MLP neurons of a small language model. Each row is named by its layer, matrix (gate and up: input weights) and neuron, and shows model dimensions 0-127. Each number is 128 + 32 x the weight over its row's rms, rounded and kept within 0 to 255. Numbers have three digits each. A neuron's up and down rows have the sign that makes its largest values positive.
After each neuron's rows, "fires on" lists the tokens most often at its 100 highest values on Wikipedia text that the model never trained on.

L4.gate389:129091119152221154137149097122121073088232147119129193147109148108147148143101167107165139122123082138077113163135139159083123151146131150101107158111123162133132085140134141108062090153121138172119150113177124131129199098053118171104051106154180129174161126128098117107084147109055105130141076108166166134122139149139131103083138117092183166132158188163093139072144164096185115105110
L4.up389:105153169125170105140109187152137102154130131144085204108107125092101169161107172111086111123096143173095096184111087142164130135137091173119080148149130123104136103102181124107133067067130147178091111124152127147134149111103103145128132066155135098110097099136151131108105095081154132127117118087138143115149222172147108163124122085109150169127101119163101188164103105133098117090133
fires on: "'", " only", "Rec", "tt", " rec"

L4.gate335:175118201137114122061130129124165090083060156095111150125112148126195184098089118152162101166178196118094133052137131050108126151129114137136209107200107119142085111138173113132105178101165139153123165150102091153151103144127159140116116125118095170135074094173118130097150120134142097159067085154111125086124078096082110144087129097129169159126150121146138165098128154100143089098213
L4.up335:140107162131093122130141094152172066140148155104128168131101133182111135157141093119085100173132114163113125101130192066112128141119171141128123126107107072150094134148171116111077105115122105137110174118153112197129126113169173102111141101081153173056147138090078176072208137103149065148143149159104153154109137101085092143148035135115076086119112153070135150098161138123122131139132
fires on: " p", "g", "\n ", " at", " of", ","

L4.gate126:145138163042139124123169131068081131112134167042135115109110161111133117147138129136139098096115106108155161163112111120064144167157135028171163146157126096077121147128130148132106139110087124108103138142096096120180131123137168135139152142125135163068111114114121141165105083175185111103134119166185143151156085099077064153088175151155166142160169146129181132112124094112018131146154
L4.up126:109143169160144172133140156117093163135110166136102095141171149177141136096175116113200176084157144140109101138160168157081151177151124131152132102162143108147134094104112146157188149135098158095153067121156142137107162094134170120177115199133171132135082139191124144167175114146176130166134126187120136121147168081156182121161120137115110116146128064173126130127137169090078165151158
fires on: "r", "-", "d", "pp", "s", "p"

L4.gate44:074131077091168121112124107149065100098084146148185170097104135101143126071086151099115157112126133085172127112133150103132103094137114116111071112134222173135134144123169188090094118150166116149162097173128042130109109129113177169186163109165102133122101026087115161161159080139119143132091140105103177178113117084149080127082151080090078128109073151055201114174120140116128123147135
L4.up44:107145102107167129138135124127181136132113166125190113167087108133154058086162113116129158176193104156147112138167173121111162149097139149145139094127168176168206114106208153109141099101214143129097134152103054115095132061107098150158147136163128131136077117137077117194115116107103134196122136179129104190159105080169136114119121094150102169128149145109117131212118109046168084109129
fires on: "=", " season", "ag", " but"

L4.gate56:113102146106101175206106132146076096116111170125198155073078099066092059170093181126141149154147121109143073127067114172170133128155154116132118145121110106141179191084147126108110093110141146152102116140095083172123109129094064154115131130221126198128092184104105136116134155125119096118090087114167176204144139138133119099102111101132100175194163123155126150118078092149072094100168
L4.up56:103043124096081179196082144124129177202128146194165123103106123177123095120106149108124119121151204137188101134112132116109099111168111092128099161094146119142143119152126168067096123064180102074118131121098139119136107092101053132197126112132131168055141154121090104121073152121133131130144103084119140120103166145127137143151086079138154129181142101138119120142144146105137141140157
fires on: "-", " as", " re"

L4.gate405:152139177102174110104149116132096122141153158140109169081139146121178114139164109126197121118162132154114142099198179180147157098094077120080177122142153112053140146167128090148156144101111114124133057123116031125145103123138125114089149125162170140192115153064142106097125119130148170125143133150117155117123147165083160163101137074119177138135141128123166182153085103074110071127099
L4.up405:120120140155133124166127181089125083159092164164124105147142108053118168108222136110142107112175111133115112145111124182104100109092128106139164173081134128126163177146136099172221102118132074115056152140093144141127164103144115159116089094090152103174179100183082087149112106099159150132124158216129127112157128095127135149136106117135158120093105114149100096114109124074145109091126
fires on: "'", ",", " (", " of", ")"

L4.gate403:141130137147132160158143127103182109105096121134158096147100098097183121163093165157161118095095155143145078093078124130159065108187148200123134073094075105100131207127141112114092105108075041162073143098161010092130157108108064162162091130119164106144157150132157112146144147080158074117087106105155179107086118103152119113141106144195161157180118107157105134152095124113123097136212
L4.up403:132074178136143159127067153134108162124116093153138155082097107085148170137100160142167156136123137100090156144136210126060055094127111123121149111066067112145094195120138075116074142104156104154104132107098110077099183110125134146139142112081098147170126134167212133114116114112141110123138145150141175070097152121188063109170153164130158160182092083159088125092110090102120106141189
fires on: "di", " un", " to", "la"

L4.gate125:155140117124106069145174146117127090166137070161175118149163126113140123134081065142171130114144112120083091016167096149160141142146144146133117122137137099119065056128150128140121179161140087107073174108116112138182085128125104087141089100109147113142174043151174155136145095156091119157111190165126127119163120122106118152126151094125091116111129134173121095118127160106133103150163
L4.up125:191135114217126158141108149075096198128148130108147175150052058138137144161142184162118116193125167136149137083155104103127056122133157103159174146098165175123149138150114121107190118150145147145143116190088111149139132114171126135130091095106120177101136071131149064112122102180166109075141129095166162143134112116139126143082101159096128150089081176155117147170168081156131151130107
fires on: " all", " All", "o"

L4.gate120:092099114135131085123131151125160125115102151153120110175170181175153132129146084158098159165100107165105105150114115136150134078149118168108158154086123150109113086115129173083099141135132195109181184128132096055157139170135157108119098157147083105046171197088080092154148086115151062183140154088119183159089092107139146164122091131176130112078154115133154137146189131144148114118081
L4.up120:198089149113087076140214095143190131116106198135131123140094125116110147096102094071139103166127086139123094102083108066094111101156129134131046096108083091144122151121115167142127098149135217178117150175113127092138056191067073087186137101091099143094113137136151063111162153099134096123148165134104145128124091133129146086100114115118204151141138120143100136113150154103147142110152
fires on: "–", "-", " a", " she", "lo", " with"

L4.gate124:192078108083108111118186116158134182153137149149094160161136153095118114143160113093101208127130149155139120135171115145133128106099142099142104122100082094145097160140087165136077165109128216118089167124120160105114122186125130173132082119096097086119111125103131165106106115135134157122136114150147107171079091081133129161112127173140204076086155123187151107072163150087100184128152
L4.up124:114116139194138083124125143147122111166111173100116058129113137170087107154128075142183101149163076080168101188068154116100124170119072123122133087141082110118162171121135114139118137109106171100121127142144162140129117129161157148119114151070162156152038149100185142167133106141110112062143120164130070133130092214164115132140144101162089180135084156125120130110171164164120131136123
fires on: "-", "st", "go", "er", "bo"

L4.gate505:152078069114157143143181212092160174166069116116151110165145139135161128151135160069134144149158094177164118090164104090174110167162114124087101161175063144153161117185082148182090201117112149161118114126136082103157149106089165135168115159156131156096111114066139164106128100095122147088135110130101074089135114124094117078153113153159152085116150135126068150169128109126088111144086
L4.up505:149101079123101108149147138120141160094073115184120135122165148205127108173170047050154135138108113155175106129108142117090114109107154094109186090124166156172144068136079196156135114093118134153127149162139160087153079106136083143128149147182072173190154176140142127124100148136167145150122108146089145163166089141119116142091112098177166134123153147134112125133173205084129111180089
fires on: " Al", " al", "Al"

L4.gate433:201098133084117083070186106130141101145147130117135075170105103122080104158151159089125173127115161143112079135125149119143169128141020106138121105152089106085137047160151092142132148080152178091133111158116061131109113123145154099130095172060181152104117127141105146119136096127119066085097112154161138121126168148086148103132143126087145064110058069149153188176156094127167204142166
L4.up433:120127162139094071112193118135120104124070085149121097150065146086096074118133111112126102092116156137122149101104158090096142102088100080130079131116200064147080051193129130107112183137134108103152112140100145105085104108121157082170110124122123134072103079131104071094141103189089111106151143156191121094108131207119111110145106127091137149114108141172180131152131063142142127201152
fires on: "ist", "er", "or", "mer", "st", "ther"

L4.gate151:144146085130160136134118102139133101148119150130106177131120141090126117138152149119118165101131142046121066043139147111138180147174139160088116117125085131112117176071125083107147110119114122066113113084180044096147174161099120148073130096069139140101160155106119128095121126121108142114161153121179112139127102085078185124143068137134148100088168168152181133102200051105096128043153
L4.up151:185151111134092135203063162105146162089133149074121131104073154079116168121072113073115149120113117165102129101136098131138104141100148132156114140099141142104111154087195129133118156160175170080107174103106114086119099155116157155099125159126127121135097146071145221093157134168106146203106140105101095170126117121052119124079146106133168113056109138183150154134108100133140129114095
fires on: "–", " ("

L4.gate148:175097138089124093107144156138086125134136201112157116109117145152173132101129090126091129169155150128183142153139141060144116086137139058132138181069070129154083174047113148105086102151111154132102134165142100139152154101133125143095149166101116092153140114156151121153088117138100142105161120121136179137132138151154145127141107114115204149095178129161192171081123136055150164113078
L4.up148:107174044118072094125107076071130147191124169128176159139065069132100157183112162145145107158147087138131150108177122057113135134106122059165145086082136082111122151110142043125135153110082099085123112173147149180126144102130116148155093105112130125144018095070049115113061100100087076131148082098114131133070144142089130116145158140033107097127099103098087119127162120128126106168138
fires on: "di", " United", "avi", "si", "vi"

L4.gate114:089166137106104138065098075133087154180141153113150104127087189104164093129211096146167168175126127137144088075122127103098134058149100148123177111218134172119139099132086102114136114129147127120076111148159066166157107118069199158108091128136138197114173097086116075151128162154139121073168070178131116192130110106069109087129117086152085083117100106149061108142186119114090109126126
L4.up114:124156136095110101143111135041089190149101160129102116188104102136154089089139176119121089116176118098104090177116093102167139132096096145143182110063114141127124166092088090128125105121125112158163140114072159143164121167085177146071140141160146115147168105103123184206149063162137116085118134161117132171117097161171147142197143146114161168127123150123078140211101137171123197168089
fires on: " al", " t", " be", " arr", " conv", "\n\n"

L4.gate48:182126128118128114130153095106151129172160091112182093120144058115141079123091189132130073150130085087123097073117119109132152110124126099129140125128131196164137146158162135128057114123165088113145156164152140159113131177107106121168154128103111074170138115112091166116156120153126130209141113200137079157081137122145167109148070137130123155095145177139150104157108073136166137091107
L4.up48:120136150151124108128136094122155082113168070108143111078166150154099123155145084188112095171169154235131175134071064099081091108140066130156119117096102074129115134155145113156080129119131173122111146073137140144172128114131104109119093139054184107110135127149149122109186154113140129092167111124111097153173066086204145126117111143121121114143064107164147177117148132112137074135187
fires on: "–", "19", "ort"

L4.gate325:198094127123127126116152092170167150162155126051115203173084087123101108139132111077104165076156094098066151141131118156058092117087160125068126145095110080095090147115076108057122117128153112136097145145154104174168107107168120198120116100154120139120128174118104067140134119111199118135139131109079141102121124120053127145121205139135114085131085186188177117124135120176156130159140
L4.up325:176135073119137133138081096069065120104148103137144180096065130108068129133146178106085122122134136130109131145110166092103102169103144179143098166119110115152090133130131161162128084175146157120222126118129163192128128133138121135163146117095123133142111126055099138086115087133113137189154085170149090091075127126111133139113147112116084115108162198161121116201119119211156150174076
fires on: ","

L4.gate341:132151126162141144146150148157105104142134140134096133100083124153160130120163149123143156090188072114159098168095164114189142194136130131088106021148076137184109153148156092145097113116142145108199157159136114094120102098125094148097142156087193195160145143090103135079126183087121071163173118138100219111079117149107091121077104096182134118099169143146126088180136174115162089132103
L4.up341:130126075128152151148180098117145162104074124100049157189128123149147140096136200118162117082140076119084152136185131187180070133101151141161134092189126125141131149151182157124133142184129168136136107132121070109106164091072065096115100158113157152125103126174167102032150119140070048178163145107123123107097103134145088108048119134121123129106115133115137206135145176125131088113141
fires on: ",", "mir", "we", "math", " of", "iti"

L4.gate363:105159125117187074138105135192132176145103156176140115131142069120153133157158160112148120148058101101169104097097067150154141100113123132101105147134174138114147143110192117130123096127147177113100125163174136149107122150115112169082080137134087106128134119177158136154146138111148212177154121205147067142140114087078135161168140108084079103065187095174124169144181147122116080128112
L4.up363:176137121110039086163148109169187174043069146039157165129057128121151099147139106083171135171072155082130061176076109158094131187136152133081147129152061097109122129113121084102130127108102086142101168147117132073103096114146124119089174125197143142114184129126123117077105107124176132099158164184122121090120170158165143169166146129112159158081171133126124110168122105152089136116125
fires on: " and", "s", " in", " of", " &"

L4.gate502:142189131111158121131123118118164136171116107118157133085129152095091135136118075104170136109116163200117139177118136157134127113153128140133141181162063164133073101167198083113140072174188093152148134177151132165175154148161078192116206142167144149201120113084093146126133118126128097120163125098124145089138192149127103106122084104182140100155167091120097154109160070102105074138074
L4.up502:102117125138205190153126140145102068144180106118112130161134155095106201135157148071114136039094100128134090164107098123088121198096148171111108092169147119117087135061166107147095093160081122117126084039089147103082147091123144072107125119146159131123089155117115130145089086108163146161153122160171057135146169075067121122106100136130177110095149109172128156142117137165163097074111
fires on: ",", ":", " of", "ne", "ber", "r"

L4.gate160:176127246174096186140153155177149094207138147156172109092167134116123109166103154128121139141200115165130087100134074142136157198191115100129160159150105143102124148098151111150140082148150128033110124091141121190162086186156125125164150096114093086130138044138127144149140097116156132141092207086108142068090107145120113108158101156154165127112133128149139152139170110132091179121160
L4.up160:139177190201102111119130138168183135160154072139153077115082110122138114156101127127146092099118150130148089098103084134149137127140180154158123153129140210130158100059089131131165162110139138138145095128129100139177097147229107110147148107142085108084112066128064126136198046117114090160098126144045136174170114186074094104115126098102200114156129138103073162073163115137113091194151
fires on: "=", "y", " inst", " life", " School", " University"

L4.gate115:106181120146175137106153090153131122111131100143129154132124140118114096074157136137094116124117084141155144102136101147123053106125132161092117058103148116155120106075153105131117126095191169149145156134166115136140103170113090160057144145163201097131139122132153125113104108101190073156113114115157105174119135105095184095142175092138140103134146093087085119119111125099061121134127
L4.up115:116134110089138129102105135193110136184104094136181103135113157165131150087090173127091075107143142159119158148034109159107122197112180158105087080094162093142148143097134090129082123122137116127150151113154054144095108134186164148112102120132176109114131075092112089074169091147193158101104147058101179116141190082119133124100184107091155115180102125155118153056138139102097098101163
fires on: " in", "in"

L4.gate490:106148111084174165105096073129141131079117066133074132136098110132130100144134101088097145100104121119058133139162134164136148134135056132104095132166169167122139119089120145120125135103122135135119092099126102172101118134165189189079106144126092162098167201120125123120130144159110144059163112146101159144135098086139135129132119108189101135039148102148158155180092085149110127135101
L4.up490:109156127139108118095134155135115116123153157183169115126111152132071121170123150076172144111126081134120139126131128132190110142142036101131137144143185127101171134133103158073109112108150110129139103088080158105126088075099130118076143094066123130077121211154157110128066113106109081105171099147136130122114137167116145158148158095134138121173127160212075136187125201146118161076144
fires on: " is", " was", "t", "po", " be"

L4.gate212:167142145171156127107174115166148065089049124114117083113108143157086151124121114159080152067186125186163118170124111163160130123170137077105112153158134119150083098129125143113105109062179184102087135154092165101141117159154165169107193055141165178148101161108120115146134102104091185132128148098093150165131126127112091114163097129121129099154157095164111160162148146158089173117180
L4.up212:136054058108145107100185137172112140094156131093125149162131172183166128095148118074056152170185146178123127128137135063166147112129177095082125123163179119160173072175142195068119121126153068115148142132132170085164132112138140161122096167166124138154158130062098123136119157102049130148164118132066100172095175132138130138141119143154097096197127126136091168108123123103145162173147
fires on: ",", "c", ";"

L4.gate47:116088125176107182105196143110150125120115143132136171109161126096119114075070119166128103189106154092165134102110110115187163144115126109094164166201095114113172093133111077106122152120143105150047128118194135183099145179130149106148087104106100138078120093145102126144117138183189141095125188115173128051170115098093131151093121184112100117139147023136096126108096144119110083169114
L4.up47:123117103139140157114139147110113130109144080091076187104144127090130150128097107113098081117135125093140060074151110101139189160124175122092138157114146117109098081133134113126131141131230113159106118136147171176107166142113106136115139116098161142133144079130110143180124158135216148111104130128161168056128132142133149202164129122081073118130183092108119126111192140060157073160129
fires on: "s", " they", " They", " and"